config.toml
hidden_size = 160
num_attention_heads = 8
norm_place = "peri"
positions = "rope"
init_std_qkv = 0.0174
max_grad_norm = 0.5
doc_mask = true
max_steps = 11530
MLP neurons of a small language model. Each row is named by its layer, matrix (gate and up: input weights; down: output weights) and neuron, and shows model dimensions 80-143. Each number is 128 + 24 x the weight over its row's rms, rounded and kept within 0 to 255. A neuron's up and down rows have the sign that makes its largest values positive.
After each neuron's rows, "fires on" lists the tokens most often at its 100 highest values on Wikipedia text that the model never trained on. A number after a token or word is its count.

L5.gate46 [ 94 155 110 130 114 154 117 130 166 131 131 149 143 118  90 119 139 112 168 132 161 111 117 147 126 159 102 118 119 137 163 132 141 128 150 145 138 141  84  95 129 163 131 123  80 104 147 125 123  84  76 136 128 116 140 152 156 125 137 151 123 107 117 123]
L5.up46 [123 117  88 128 118 167 115 137 147 105 126 141 150 103 129 140 131 147 110 156 150 148 134  67 146 101 128 104 140 110 163 112 133 183 162 124 135 123 113 178  95 156 118 140  97 121 109 133 132  94 150 116 103  99 134  95 148 138 132 122 152 128 123  72]
L5.down46 [151  97 110 116 121  83 148 114 123 127  77 109 132 136 127 141 109 112 112 126 152 135 130 136 113 153 116 119 103 153 135 113 132  86 116 152 115 127  95 108 148 107  94 123 147 136 130 152 110 108 112 109  52 162 141 129 107 137 101 131 168 125 150 127]
fires on: "or" 38, "able" 8, "op" 6

L4.gate151 [124 121 130 110 121 120  94 125 153 145  85 121 118 124 127 128 100 156 126 119 164 101 115 115 155 161 101 120 169 160 179 156 118 127 100 118 169 146 139 156  90  99 139 115 106  79 145 136 152 132 108 109  89  84 121 150  95 126  92  95 164 121 129 153]
L4.up151 [131 129 123 154 109 129 172 122 124 124 132  94 117 109 122 150  91 183 156 109 179 150 147 107 117 135 158 135 159 127 171 109 150 148 110 148 143 147 146 137 126 156 117 101 127  84 143 150 100 160  88  95 186 133  88 144  94  71  93 121 111 145 103 107]
L4.down151 [121 124 140 127 128 144 109  94 145 116 166 129 155 114 133  92 165  80  89 160 116 124 109 137 120 100 130 124  99 104 145 139 148 126 187 139 160 120 139 137 108 134 133 131 145 192 119 136 114 104 128 158 131 120 173  97 144 168 161 141 161 104 126 156]
fires on: "en" 38, "in" 10, "ens" 8, "ford" 5, "ina" 5, "ira" 4

L6.gate147 [ 97 134 121 129 101 137 131 120 131  95 120  99 168 139 100 142  90 146  97 145 123 129 125 134 134 127 137  78 144 141  93 116 103 120 122 118 143 136  44 100 133 139 107 171 165 114 146  65 159 120 126 113 112  76 121 153 128 172 110 177 174 116  98 129]
L6.up147 [116 119 123 148  81 126 162 188 119 108 113 117 137 114 148 139 112 121 103 120 129 120 130 132 152 120 123  96 139 157 120 150 109  76 125 107 147 140  97 143 197 172 139 153 102 119 116 103 141 151 117 121  94 119 135 129 121 169 136 101 116 142 105 106]
L6.down147 [119 136 123 114 129 156 138 106 136 148 123 107 121 126 128  91 127 170  58 166 108 103 146 105 144 115  84 139 121 119 156 102 136 159 121 162 145  92  88 118 108  94 136  76 127  98 163 137 140 116 128 125 115 168 164 143 133 103 103 125 120 127  90 148]
fires on: ":" 44, "." 16, "):" 13, "-" 12, " –" 5, " |" 5

L8.gate58 [142 146 121 104  72 110 124 119 140 113  98 150  85  90 113 191 119 117 129 145 129  89 124 140 145 102  84 121  87 136 101 103  79 140 109 123 107  98  96 104 148 105  93 110 149 127 104 175 126 159 138 139 117 123  83 182 128 111 123 152 111 125 127 184]
L8.up58 [116 157 133 148  98 160 109 128 129 148 145 163 174 109 135 154 136 118 135 157 131 162 115 131  87 117 150 136 129 180 142 122 155  84 138 110 121 135  98 150 109 110 149 127 120 137 126  63 128 106 138 126 157 136 109 125 120 138 142 141 136 124 159 148]
L8.down58 [106 164 114 138 162  91 144 119 148 141  96 135 115 115  70 105 128 113 140 140 134 145 128 110 149 121 161 147  99 106  84 137 141 133  78 141 137 134 105 114 169 134 122 139 111 157 115 104 115 140 130 123 102 117 113 135 152 129 141  87 141 107 145 139]
fires on: "-" 86, " " 5

L8.gate129 [130 149 159 170 119 137  95 104 124 128 142 130 163 101 137 102 115 142 120 131 133 133 157 113 108 130 170 155 116  94 149 124 172  80 128 137 154 150  99 121 124 131 170 129 112 153  81 127 160 121 149 137 155  95 108 151 107 135 140 107 145 156 129 148]
L8.up129 [166 126 106 132  95 177 173 152 126 128 104 136 150 154  85 133 142 136 129 117 118 105 171 143 160 116 152 127 117 131 115 142 161 130  99 125 133 126  97 156 164 159 117 101 143  97 139  90  95  99 126 118 124  79 106 112 103 119 111 113 120 123 119 130]
L8.down129 [141 145 178 118 167 138 113 121 125 155 122 181 107 135 134 117 180  97 241 134 143 140 127 162  82 126 133 131 140 126 129 125 119  90 101 115 105 152 117 107 108 132 128 129 133 111 109 106 170 150 100 126  60 128  95 148 125 124 129 154 139 149 109 124]
fires on: " pre" 23, " sub" 11, " inter" 9, " mid" 7, " dis" 7, "-" 7

L6.gate78 [127 114 116 156  80 163 140 116  92  97 107 143 115 160 158 110 152 140 119 156 115 134  84 130 131 177 140  94 105 181 159 125 116 118  91 114 112 146 141 151 135 100  98 126 158 120 133  86  78 109 140 112 109 109 120 115 171 130 117 133  84 180 123 124]
L6.up78 [ 93 100 109 101 114 183  80 108 121 120 144 143 117 123 144 137 139 171 121 122 113 163 144 117 139 140 132  76 143 143 166 131 123 141  93 138  95 108 105 133 118 145 144 115 113 121  98 106 168 135 116 106  89  95 165 110 134 142 141 127 141 115  88 110]
L6.down78 [155 138 130 110 102 132 166 147 100 133 135 121 176  90 145 143 133 154  59 116  93 120 129  96 163  91  97 145 153 159 138 156 120 126 150 114 136 102 162  88 126 141 164 149 146 100 150 134  98 143 144 132 167 120 148 139 110 123 141 132 102 135  84 142]
fires on: " and" 39, " or" 30, "k" 4, ";" 4

L6.gate26 [127 143 121 152  74 131 141 159 119 131 152 142 134 115 131 139 173 137 112 142 117 125 124 153 128 136 161 117 100 111 165 121 137 130 127 115 142 117 141 124 135 112 122 126 101  82 128 129 119 141 149 148 116 112 150 108 128 147  96 165  94 165  91 143]
L6.up26 [137 111 103 121 112 127 124 150 124 135 110  79 136  94 140 165 129 100 114 147 161 156 153 153  96 153 139 101 120 182 140 143 100 118  88 158 137 132 113 130 106 146 136 116 117 125 114 152 100 146  88 159 146 156 146 138 129 160 136 102 148 129 103 178]
L6.down26 [138 112 175 125 153 124 114 129 134 128 115 147 127 118 108 154  74 137 161 125 146 159 139 152 165 121 131 134 153 156 118 126 104  97 142 167 102 135 135 110 104 111 141  98 127 129  87 113 156 144 132 156 115 110 122 116 118 108 145 123 108 137 170 116]
fires on: " " 35, " or" 15, "OS" 8, " and" 6, " of" 5

L6.gate18 [104 114 144 121 137 106 125 113 148 118 145 102  90 116 124 138 172 121 159 129 120 158 103 123 112 148 145 147 128 129 100 116  83 130 175 116 150 154 146 142 116 132 116 114 153 127 118 154  91  98 182 163 148  98  82 138 145 149 117 110 123 162 159 160]
L6.up18 [142 114 112 141 113 150 125 136 132 138 127 104 157 115  93 135 130 120 134 133 138 128 100 127 112 124 137 109 174 120 138 117 147 117 107 135 108 114  63 110 142 127 117 133 125 196 132 123 146 114 193 137 128 155 164  88 159 151 109 132 106 126 174 132]
L6.down18 [138 120 126 160 107 137  99 134 127 149 186 127 106 137 117 177 136 152 116 124 141 144 126 125 140 174 129 111 153 106 147 167 129 102 138 164 138 136 122 115 107 177 104 134 121 145  83 166 142 130  90 146 113  82 104 138 128 109 137 155  88 148 133 145]
fires on: " B" 26, "A" 15, "B" 13, " A" 8, " G" 7, " Pa" 6

L8.gate40 [128 112 114 121 124 124 155 114 148 145 112 134 136 124  97 122 144  98 145  91 171 106  90 112 126  80 131 142 112  81 110 123 109 158 144 113 120 145 161 128 135  93 153 126 155 137 138 159 101  96 119 123 121 116 130 127 105 150 151 118 112 114 141 141]
L8.up40 [118  71 128  98  95 114 104 155 112 105 125 117 112 139  97 133 158 124 123 120 111  87 115 115 115 116 109 146  94 104  91 120 138 125 185  92 151 135 141 117 138  81 131 109 136 137 141  79 129  98 111 103 141  87  95  88 119 139 142 102 131 133 145 145]
L8.down40 [159  62 117 120 145 127 119 123 153 104 147  99 118 162 125 123 193 137  90 124 122 142 135 158 101 121  80 127  99 109 118 105  81 120 156 128 113 117 170  89 177 133 126 120 122 131 139 118 141 105 139 148 153 133 163 108 130  88 166 119  85 135 113 116]
fires on: "\n" 53, ":" 6, "1" 5

L6.gate185 [125 136 130 107 111 107  86 144 127 158 154 100 162 144 114 151 139 130 140  87  82 125 125  90 138 163 159 112 116 192 106 151 132 140 107 142 143 109 118 155 119 115 142  86 122 155 142 102 104 126 112 173 108 152 150  76 128  95 107 110  99 156 128 119]
L6.up185 [158 134 126 131 125 161 130 136 121 145 112 162 109  95 110 131 133 141 107 118 147 132 141 163 111 127  86 105 130 129 125 148  92 119 155 113 129 121  94 170 126  91 142  90  86 144 122 164 119 136 104 143 154 123 145 124 106 160 151 150 127 134 117 142]
L6.down185 [153 100 143 107 173 142 121 109 115  71 144 163 105 120 147 122 116 136 111 141 136  99 156 182 121 117 135 101  83 142 134 126 136 137 113 145 189  96 149 107 179 123 128 135 139 127 136 185 134 163 122 121 126 153 137 158 129 109 116 177 144 121 117 133]
fires on: " and" 56, " or" 8, "0" 7, " |" 7, "f" 4

L4.gate77 [116 162 101 122 153 123 155 118 142 100 148 151 122 106 130 111 132 170 129 114 112 107 133 167 146 100 143 161 109  93 140 135 140 126  76 148  98 117 145 116 135  67 131 135 136 116 164 122 114 130 140 125 143 177 121 161 114 152 145 136 113 144 111 154]
L4.up77 [138 126 137 101 110  86 147 139  98 132 105 108 148 123 149 123 131 153 112 139 131 144 149  77 170 144 170 131 134 102 135 107 115 143  95 148 157 136 124 142 153 102 112 144 143 110 134 103 123 120 130 166  99 125 127 163 149 114 134 111 143 155  72 184]
L4.down77 [118 127 146 113  77 128 135 144 163 127 137 129 139 131 120 155 115 130 157 114 139  94 141 127 104 111 112  76 149 118 140  85 115 150 163 111 134 122 125 154 119 112 171 113 145 101  87 121 145 114 148 111 110 130  84 150 123 137 116 101 161  98 107 145]
fires on: "C" 33, " c" 21, "ca" 10, "ac" 7, "oc" 4

L8.gate7 [164 141 150 135 113 118 157 128 111  82 146 102 146 145 130 146 142 162 147 134 136  99 108 122 116 109 178 160 134 114 123 104 102 129 110 125 110 162 115 162 174 172 105 178 105  76 140 126 115 165 111 186 138 149 133  92 146 141 160  81 100  99 158 141]
L8.up7 [180 169 128  93 182 139 126 159 162  61 128 111 124 106 162  99 143  80 119 112 120 125 113 123  85 138 130 111 108 129 132 152 116 122  94 113 133 144 158 117  76 148 145 107  93 104 147 128 112 104 145 174 107 150 145 128  70 154  95  94 137  96 155 134]
L8.down7 [143 172  82 120 136 122 126 104 137 129 195  93 113 102 120 172 159 108 102  97 126 151 158  97 140 103 125 130 123 128 136 150 119 141 113 115 126 110 163 135 106 109  84 113 106 131 131 110 109 133 112 144 104 128 175 127 126 111 132 125 145 104 143 119]
fires on: " f" 17, "ab" 13, " Bur" 12, " p" 11, "Th" 4

L8.gate147 [132 137 147 122 137 118 119 121 149 135 112  93 146 145 144 141 139 125 131 122 151 125 102 130 110 102 181 160 104 143 121  98 108  83 100 146 102 143 155 125 129 164 127 165  70  97 150 148 136  99  97 128 142  79 145 148 162 142 119 111 146 116 140 137]
L8.up147 [113 128 128 135 116 163 109 130 111 143 101 108 159 109 191  90  92 158 129 127 138 113 153 136 121 153 130  90 110 159 131  88 122 140 168  92 110 140 129 149  86  94 154 120 103 122 121 128 134 129 129 125 115 155 128  98 168 123 139 120 128 137  96 140]
L8.down147 [128 151 124 135 106 135 146 134 158 120 112 118 172 153 122 138 125 125 138  89 156 131 110 141  89 113 147 103 174 127 139 135 120  99  73 127 146 142 177 111 188 118  97  97 112 100 112 165  90 127 128  92 146 158 117 122 174 102 110 101 122 133 133 122]
fires on: " A" 43, "A" 8, "or" 7, "na" 4, "al" 4, "ome" 4

L6.gate181 [105 144 102 126  69 112 167 146 154 152 151 158 126 104 110 104 119 113 140 132 117 115 132 164 133  90  88 154  84 147 112 168  69 149 142 140 125  86 124 142 122 170 161  96  72  88 131 136  94 112 112 143 135  95 117 156 134 108 141 132 120 134 126 108]
L6.up181 [104 157 144 119  81  97 113 158 129 114 124 131 127 157 132 136 128 152 115  87 120 131 115 118 116 108 121 128 111 136  85 120 126 147 126 152 111 158  92 146  88 126 155 140 145  80 130 135 128 126 175 133  87 101 106 165 134 115 144 144 140  82 125 201]
L6.down181 [132 139 137 100 126 116 122 127 147  89 106 171 134 104  82 105 158 124 137 133 166 133 169 144 137 150 145 139 115  90 110 139 149 118 171 100 143  88 162 122 122 111 136 142 147 135 129 133 122 125 186  79 111 111 126 130 135 155 143 121 136 121 103  69]
fires on: "." 51, "," 11, "9" 7, " +" 6, " |" 5, "8" 4

L5.gate134 [155 142 134 137  98 164 124 128 122 137 161 121 107 142 171 148 113  99 139  77 162  88 122 116 141 118 111 130 169  91 173 128 124 142 111 142 135 121  77 129 146  94 114 111 181 128 141 128 132 125 124 136 132 110  95 114 137  96  75 116 115 110 144 123]
L5.up134 [107  66  67 126 165 146 151 112 160  82 117 134 149  92 130 124 105  73 153 139 138 159 159 105 109 104 156 111 129 108 135 153 103 128 130 116 110 127  93 126 119 143 159 120 130 134 175 130 136 115 172 158 170 105  95 109 169 104 149 101 106 136 176 118]
L5.down134 [ 87  94 111 161 119 101  81 113 147 150 125 161 115 103  63  87 128 134 178 136 124 116 123 118 100 173 158 125 114 126 127 126 135 111 117 132 120 158 136 143 117 145 151 124 157  99 145 128 138 124 176  87 160 111 150 160 105 140 137 128 160 141 118  83]
fires on: "." 54, " Year" 14, " Released" 5, " Years" 4

L5.gate63 [ 78 111  95 138 148 110 108 130 109 145 157  95 121 120 147 148 133  93 143  92 160 142 127 143 117  96 130 178 115 105 125  92 117 201 138  84 139 136 109 106 221 103 165 137  66 108 145 138 134 127 103  81 114 115 124 127  84 148 144 139 132 141 159 136]
L5.up63 [114  85 164  87 135 149  75 141 133 146 136 117 118 132  65 138 170 122 121 114 130 165 171 192 165 133 102 159 132  98 148 169 132 131 125 126 141 142 126  96 165 127  96 118 122  73 128 134 156 126 121 156 104 106 133 106 129 145 128 119 146 142 174 110]
L5.down63 [117  88 143 138 123 125 134 101 130 136 159 141  95  82 144 161 196 130 137 113 122 147 132 145 118  74 177 172  76 122 111 154  91 160 143  81 151 122 105 105  83 147 143 153  81 130 128 140 157 121  92 131 147 141 144  93 140 106 147 133  96 156 142  92]
fires on: " |" 82, " " 7, " New" 5

L6.gate113 [ 99 132  90 104 127 119  92 118 107 119 153  93  99 132 161 123  86 141  99 135 113 143 127 104 157 145 142 129 151 132  59 105 103 123 118 112 107 140 141  97 102  78 134 145  96 102 163 135 133 131 118 127  90 132 163 130 159  96 174 148 125 168 125 139]
L6.up113 [ 97 179 154 134 137 121 122  96 131  84 162 127  97 137 109 146 131 115 138 193 170 124 151  73 154 120 142 102 144 121 121  77 167  70 136 153  88 114 141 108 115 127  87 128 123  98 166 141 141 187 117  83 131 141 103 109 111 127 141  90 126 102 152 132]
L6.down113 [147 102 128 122 148  96 153 175 112 135 113  88 125 137 140 134 105 137  96  63 102 130 126 139 116 140 105 121 143 108 134  96 109 139 104 152 120 145 107 125  99 145 123 114 126 172  79 119 173 110 121 119 142 137 169 140 136 162  94 147 126 150  73 108]
fires on: "0" 20, "day" 9, "4" 7, "3" 5, "up" 5, " September" 5

L4.gate135 [145 119 119 137 139 121 145 145 154 127 124 140 148 101 123 105 144 131 102 143 134 102  75 124 145 114 107 122 121 168 127 147 110 143  98 142 163  96  86 117 158 158 107 128 124 126 134 111 109 153 136 173  57  79 135 131 129 134 133 167 106 105 113  88]
L4.up135 [129 123 150 127 124 112  92 104 178 134 131 133 153 165 179 120 124 143 126  78 100 152 119 140 112 137 127 119 157  96 119 137 118 115 121 148 116 163 155 128 125 120 135 163 120 130 115 158 121 133 164  84 110 137 111 143 118 189 132 167 172  92 120 172]
L4.down135 [ 99 154 143  76 123  96 119 129 100  91  97 190 143 165 116 143  95 169 116  88 144 145 169  95 122 124 102 116 105 115 141 112 136 160 131 161 150 124 116 159 101 132 175 142 124 121 123 106 132 120 161 136 106 150  98 175 118 141 132 119 126 142  71 132]
fires on: " |" 58, " and" 26, "s" 5

L8.gate63 [108 129 140 133 120 111 116 124 125 132 109 112 106 110 171 163 127 134 130 113 120 187 151  74 105  91 130 116 141 123 150 128  46 117 127 143 108 154 126 152 131 124 133 136 146 145 134 131 145  95 115 169 146 132 108 109 161 149 118 132 159 127 103 119]
L8.up63 [157 149 129 119 149 128 173 131 110 140 109  69  88 157 156 182 102 143 132 132  90 145 125 171 115 136 114 126 138 116 125 134 119 143 138 109 107 121 167 102  99 135 111 175 165 113 108 117 138 133 124 151 139 163 117 125 103 120 114  63 165 121 128 147]
L8.down63 [ 98 114 133 110 106 141 150  99 145 116 153 120 164  95 105  94 152 160 109 129 157 111 101 100  91 136 137 149 126 119 108 133 129 104 119 133 131 117 114 150 180 104 117  98 112 110  98 174  89 123 116  99  93 153 140 115 143  80 123 167 201 153 106 156]
fires on: " G" 15, " A" 14, "k" 10, " K" 7, " D" 7, "try" 6

L5.gate118 [147 159 135 173 109 119 104  96 140 145 109 138 123 153 122  61  93 152 133 160 115 141 138 133 129 139 118 154 116 148 153 115 126 107 158 126 156  90 137 109 138 119 118 140 143  68 119 118 128 119 134 125 136 144 123 122 102  91  90 170 137 157 145 129]
L5.up118 [144 116 137 180 117 115 118 168  79 105 130 138 172 159 148 146 108 110 118 126 148 119 142 116 141 189 151 129 120  81 122 107 158 140 131 133 129 138  92 121 146 142 128 105 131 121  98 102 105 117 112 119 130  76 123 102 146 117  92  96 122 132 136 177]
L5.down118 [179 112  88 133 115 136 109  87  96 166 149 147 138 112 146 131 128  99 106 168 138 122  98 144 158 122 115 147 147 175 130 125 134 147 108 186 138 109 142 162  95 152 151 123 168 126 150 149 129 129  87 147 157 153  69 126 131 151 130 138 144 111 131 104]
fires on: " was" 70, " is" 27

L4.gate103 [184  80 143 113 117 142 104 137  74 132 150  97 193  83 119 117 160 115 115 142 120 143 116 100 157 122 115 116  85 167 153 106 108 140  96 132 159 121 116 170 147 108 131  86 162  97 128 122  98 121  97 153 129 118  98 138 124 133 124 123 129 159 111 180]
L4.up103 [164 104 177 145 112 148 121 104 103 136 127 133 140 154 139 142 126 116 153 113  65 134 107 114 111 118 146 148 122 147 106 111 130 115 117 117  84 138 103 125 108 170 122 144 149 210 133 137 129 133 142 144 142 142 117 128 108 100 200 140 130 123 135 113]
L4.down103 [172 109 191 150 117 129 133 139 116 147 166 166 146 170 117 120 158  96 124 146 140 140 129  94 116 106 141 149 170 143 126 146 179 100 109 114  96 156 150  91  77 147 149 149 156 191 117 103 147 158 156 144 114 160 142 127  96 107 160 142 133  71 135 124]
fires on: "-" 54, " of" 43

L4.gate180 [155 118 146 137 181 107 123 117 104  99 147 122 123 163 171 111 103 126 157 136 154 125  97 103 110 115 124 114 138  85 106 116 126 121 122  89 126 132 108 102  93 133 163 148 153 103 110 134 146  88 128 119 142 128 129 111 136 140 170 113 166  86 143 141]
L4.up180 [103 107  81 129 153 136 130 145 147 101 121  90 146 121 116 173 174 150 131 110 112 125 104 122 169 161 140 112 121 133 156 171 166 123 179 141 117 136 145 142 119 119 120 116 142 110 120 128 138 102 140  52  88 136 117 135 118 131 146 113 150 107 155 145]
L4.down180 [147 170 178 112 149 130 106 100 100 129 120 157 121 132 123 123  57  82 113 141 130 128 116 134 112 107 123 122 135 159 126 123 147 143  74 132 134 126 102 135 161 109 152 102 144 148  91 107 116 115 117 140 134 110 110 167 143 144  91 127 133 120 129  95]
fires on: "es" 32, " votes" 12, "ity" 8, " him" 8, " Z" 5

L4.gate104 [116 115 106 159 115 130  96 123  77 129 116 118 154  96 103 147 103 111 141 107  57 149 111 123 163 156 166 128 131 133 111 125 143 137 154 104 170 111 100 131 121 106 103 111 158 142 126 100 101  74 136 140 126 150 121 131 128 156  90  79 107 146 109 130]
L4.up104 [110 149 134 102 149 110 115 115 128  84 113 126 183 143 114 139 107 129 122 130 119 144 154  88 156 108 171 103 131 128 133 144 147 130 203 116 138 149 116 142 152 146 133  90 171 135 134 151 107 151 120 119 147 150 149 125 140 107 132  48 106 143 117  91]
L4.down104 [180 129 113 114 196 135 112 183 171  98 108 168 157 164 158 106  94 138 135 109 166 132 170 130 139  86 121 141 134 168 146 129 118 110 136 131 146 142 158 146 143 142 124 124 159  81 128 149 169 159 145  93 104 148  97 133 146 119 110 115 145  98 108 124]
fires on: "ly" 26, " You" 9, " So" 9, "---|---|---|---|" 8, "o" 7

L5.gate19 [101 111 123 145 141  93 135 146 158 123 117  98 136 147 137 119 124 187 132 123 116 124 135  82 146 168 154 164 142  83 141 137 129 117 112 141 121  63 150 136 135 144 150 152  92  95 116  78 136 150  99  68  93 137 114 115 159 149 122 179 126 155 159  93]
L5.up19 [135 125  97 120 182  67 127 147 123 101 111 113 126 125 114 138 111 149 121 145 133 161 108 137 145 159 128 163  78  94  90 127 135 111 125 164 128 106 151 122 118  99 106 137 100  94 147 149 117 158 128 150 110 136 134 150 117 102 162 101 119  88  94 157]
L5.down19 [141 121 155 129  83 147 105 133 116 134 132 121 119 173 123 116 141 106 138  92 123 122 158 110 120  97 125  91 143 138 147 155 134 160 153  57 129 132 149 114 138 114 127  76 150 136 122 130 136 122 147 130 162  90 138 123 116 151 116 167  79 114 127 134]
fires on: "---|---|---|---|" 33, " |" 13, "en" 6, " former" 6, "n" 4, "ra" 4

L6.gate129 [ 95 126 122 138 133 131 121 135 126 115 130 155 166 111 128 137 106 114 117 138 143  99 133 124 114 172 170 117 142 167 155 138 111 135 161 122 160 127 117 136 144 103  93 155 153 149 151 114 125 113 104 145 146 114 149 157 117 140  91 118  95 120 122 145]
L6.up129 [134 134 134 188  95 117 129 116 154 129  87 151 101 183 138  82 103  99 127 100 118 112 139 152 180 120 120 102 173 134 149  84 161 144 137 130 150 107 132 176 166 143  93 177 129 151 119 130 129  97  98 119 130 125 126 147 124 126 125 174 132  94 166 117]
L6.down129 [174 102 106  87 133 176 153 120  91 123 121 121 142  88 117 145 146 113  98 112  99 125 138 114  91 135 125 111  78 154 117 138  55 134 103 113 108  93 123 109 102 111 107 112 134  91  82 167  80 116 148 112 122 110  84 110 130 136 135 114 155 127 111  95]
fires on: "8" 40, "%" 11, " are" 7, " is" 6, ";" 6, "." 6

L8.gate14 [111 136  82 153 119 139 148 114  99 123 173 134 128 130 135 109 140 168 116 151  91 146 148 138 143 114 118 131 133 186 169  87  97 130 177 141 127 129 145 144 127 139 117  79 135 116 133 126 130 136 146 108 121 121 116  90 160 113 139  89 149 134  69 116]
L8.up14 [118 122 106 140 118 128 112 135 135 147 132 136 152  78 115 130 105 137 138 136 145 178 129 150 128 152 152 172  98  95 107 117 172 157 106  75  84 152 152 125  98 102 151 104 120  95  81  92 122 146 138 108 117 133  97 127 109 112 141 134 136 113  77 146]
L8.down14 [124 104 138  73 131 169 111 115 146 141 126 100  82 143 124 149 121 103 163 134 118 121 105 125 124 142 133 138 126  95 139 113 164 125 162 119 131 125 144 126 132 166 143 125 161 143  96 186 105 120 165 120 120 158 122 163 102  76 136 163 134 115  99 117]
fires on: " (" 18, "le" 10, "pe" 8, " Re" 7, " so" 7

L5.gate56 [140 117 123 113 156 121 140 162 133 154 157  90 155 132 122  97 122 100 152 109 107 108 145  99 146 110  95 159 155 125 163 105  91 193 153 110 171 109 130 124 103 118 153 138 102 152 149 141 123  94 167 139 136 134 154 149 136 158 191  76 146 147 136 134]
L5.up56 [173 137 133  89 147 134 130 155 128 102  99 117 156 134 102 132 132 151 148 147 135 146 110 115 134  78 181 128 100 161 164  95 132 132 129 134 132 120 146 144  95 137 118 112 118 140 118 145 126 121 130 118  94 147 152 162 117 123 128 125 170 107 109 130]
L5.down56 [143 127 138 100 152 128 106 139 118 100 118 156 126 126 153 158 140 140 129  84 131 170 127 139 122 141 153  85 111  99 118 146 124  83 127 148 101 120 125 144 144 160  85 128 126 132 112 140 140 128 172  92  67  96 134 145 136 151 126 135 209 124 137 142]
fires on: "." 19, " John" 18, "en" 9, " Barbara" 6

L8.gate128 [124 191 109 129 147 145 116 110 110 105 119 103 134 102  89  88 145 144 134 113 150  93 142 152 102 103  99 114  98 104 168 137 137 128  94 119 131  93 145  77 184 138  86 105 114  94 160 132  93 159  89  85 128 113 104 154 115 131 141 161 109 115 150 105]
L8.up128 [194 126 137 113 143 121 112 148 128 124  73 113 120 127 127 115 122 136 125 146 149  81 116  97 112 155 124 135 160 155 155 121 174 121 111 114  86 114 141 123  77 158 140 134  81  93 149 118 121 139  98 175 117 152 166 128 117 114 114 163 156 113 156 117]
L8.down128 [150 159  89 111 107 139 110  93  78 139 105  87 109  40 169 135 196 136 161 161 143  69 105 156 116 103 119 130 151 144 142 152 121 137 128 134 133 158  74 131 107 140 142 148 137 127 111 135 135 120  83 151 156 148 110 143 130 153 171 137  76 109 140 136]
fires on: " de" 32, "el" 6, "s" 5, "al" 4, " Mal" 4, "te" 4

L4.gate190 [113 155 143 120 110 145 165 135  98 113 135  41 133 138 124  91  90 150 123 156 141 123 129 149 142 131 104 135 157 102 143 146 174 141 127 138 134 139 127 162 137 119 127 136 116 130 142 114  91 178 130 102 106 132 123 110 150 112 189 105 142 169 158 131]
L4.up190 [192 124  93 107 127 124 115 127 132  95 143 138 119 102 154 154 151 100 134  88 122 152 134 110 128 108 127 127 135 140 117  86 172 126 133 120 117 140 115 153 109 136 132 151  50 132 112 168 124 154 137 130 139  82  97 127 115 143  90  99 145 145 177 137]
L4.down190 [ 90 103 138 163 115 152 146 134 116  94 197 137  99 116 111  97 137 104 122 122 100 100 164 159  99 146 130 116 136 116 132 164 105 132 149 118 165 167 113 115 135  94 101 119  95  94 145 143 161 116 168 123 160 123 146 126 183  98 110 148 125 103 157 125]
fires on: " de" 24, "al" 14, " Of" 7, "val" 7, " Sha" 5

L8.gate119 [146 103  93 150  86 128 120 148 119 146 130 111 120 115 109 112  68 128 152 135  98  84  87 135 116 125 109 167 180 130 177 137 115 142  92 145 136 119 117  91 186  89 131 146 137 101 133  80 106 104 112 114 117 143 146 125 118 108 144 105 115 137 182 145]
L8.up119 [ 70 123 114 164 110 101  95 170 165 146 124 113 147  65 125 118 130 123 113 105 131 145 148 126 175 126 107 170 122 122 196 101 172 123  69 141 169 135 117 122 119 103 148 151 125 142 126  77 156 183 115 141 116 107 155 138 119 124 101 166 140 153 133 139]
L8.down119 [136 117 131 147 116 105 123 160 147 126  94  84 151 113 172 144  89 138 151 121 118 120 116 125 101 195 122 157 100 140 107 125 120 106 101 115  87 132 166 132 116 160 129 156 155 102 135  91  83 116 136 135 145  96 134 147  94 122 130 111  67 150 102 144]
fires on: " " 48, " un" 26, " as" 5, " de" 5, " \"" 4

L6.gate17 [165 144 109 160 115 116 103 144 123 143 126 128 120 123 132 137 111 136 143 121 182 182 103 125 105 136 174 111 129 119 102 104 132 177 158 130 142 135 117 121 152 135 145 139 100 116 104 116 120 142 167 162 113  92 102 135 148 118 129 143 130 149 130 143]
L6.up17 [107 139 166 149 116 119  85 132  87 151 145 101 176  90 123 155 143 124 118 131 157 121 104 110 184 128 171 117 122 117 120 127 158 147 142  92 142 115 162 134 153 143  87 134 121  84 164 149 171 145 126 133 135 144 142 128 126 172 133 139 118 152 130 128]
L6.down17 [177 106 136 159 131 133 139 130 165 102 128 155  73  98 140 155 121  91 131 100 146 162 154 117 107 113 107 144 143 100 150 131 147 129 137 110  95 117 141 106 126 117 137 119 179 112 107 123 104 164 100 163  96 132  71  92 126 130 124 142 120 188 149 152]
fires on: " Ri" 18, " Ca" 16, " Ru" 15, " Ti" 7, " Ba" 7, " Pi" 5

L4.gate17 [ 97 170 153 140 100  86 127 141 162 125 156 144 169 140 117 129 103  94 148 107 137 130  95 158 125 151 173 149 106  82 107 119 158 144 164 153 132 127 131 147 144 109 117 126  88 155 113 188 115 115 120  99 138 117 135 114  94 121 144 152 126 108 116 142]
L4.up17 [130 174 157 126  82 123 160  99  95  83 137 162 152 131 136 126 113 157 167 137  99 101 134 164 125 127 126  98 143 132  97  89 167 134 135 130 135 143 130 112 128 144 109 106 107 106 109 165 121  90 120 120 157 131 116 100  93  85 167 121 122 114 126 106]
L4.down17 [173 129 129 143 123 143 139 148 139 173  82  75 104 131 168 133 120 142  62 123 112 149 138 108 127 117 123  95 136 112 150  96 114 146 131 101 126 144 132  90 121 116 154 152 157 127 134 130 113 123 164 151 129 122 118 155 146 151  55  86 170 167 149 139]
fires on: "4" 34, "3" 24, "2" 21, "1" 8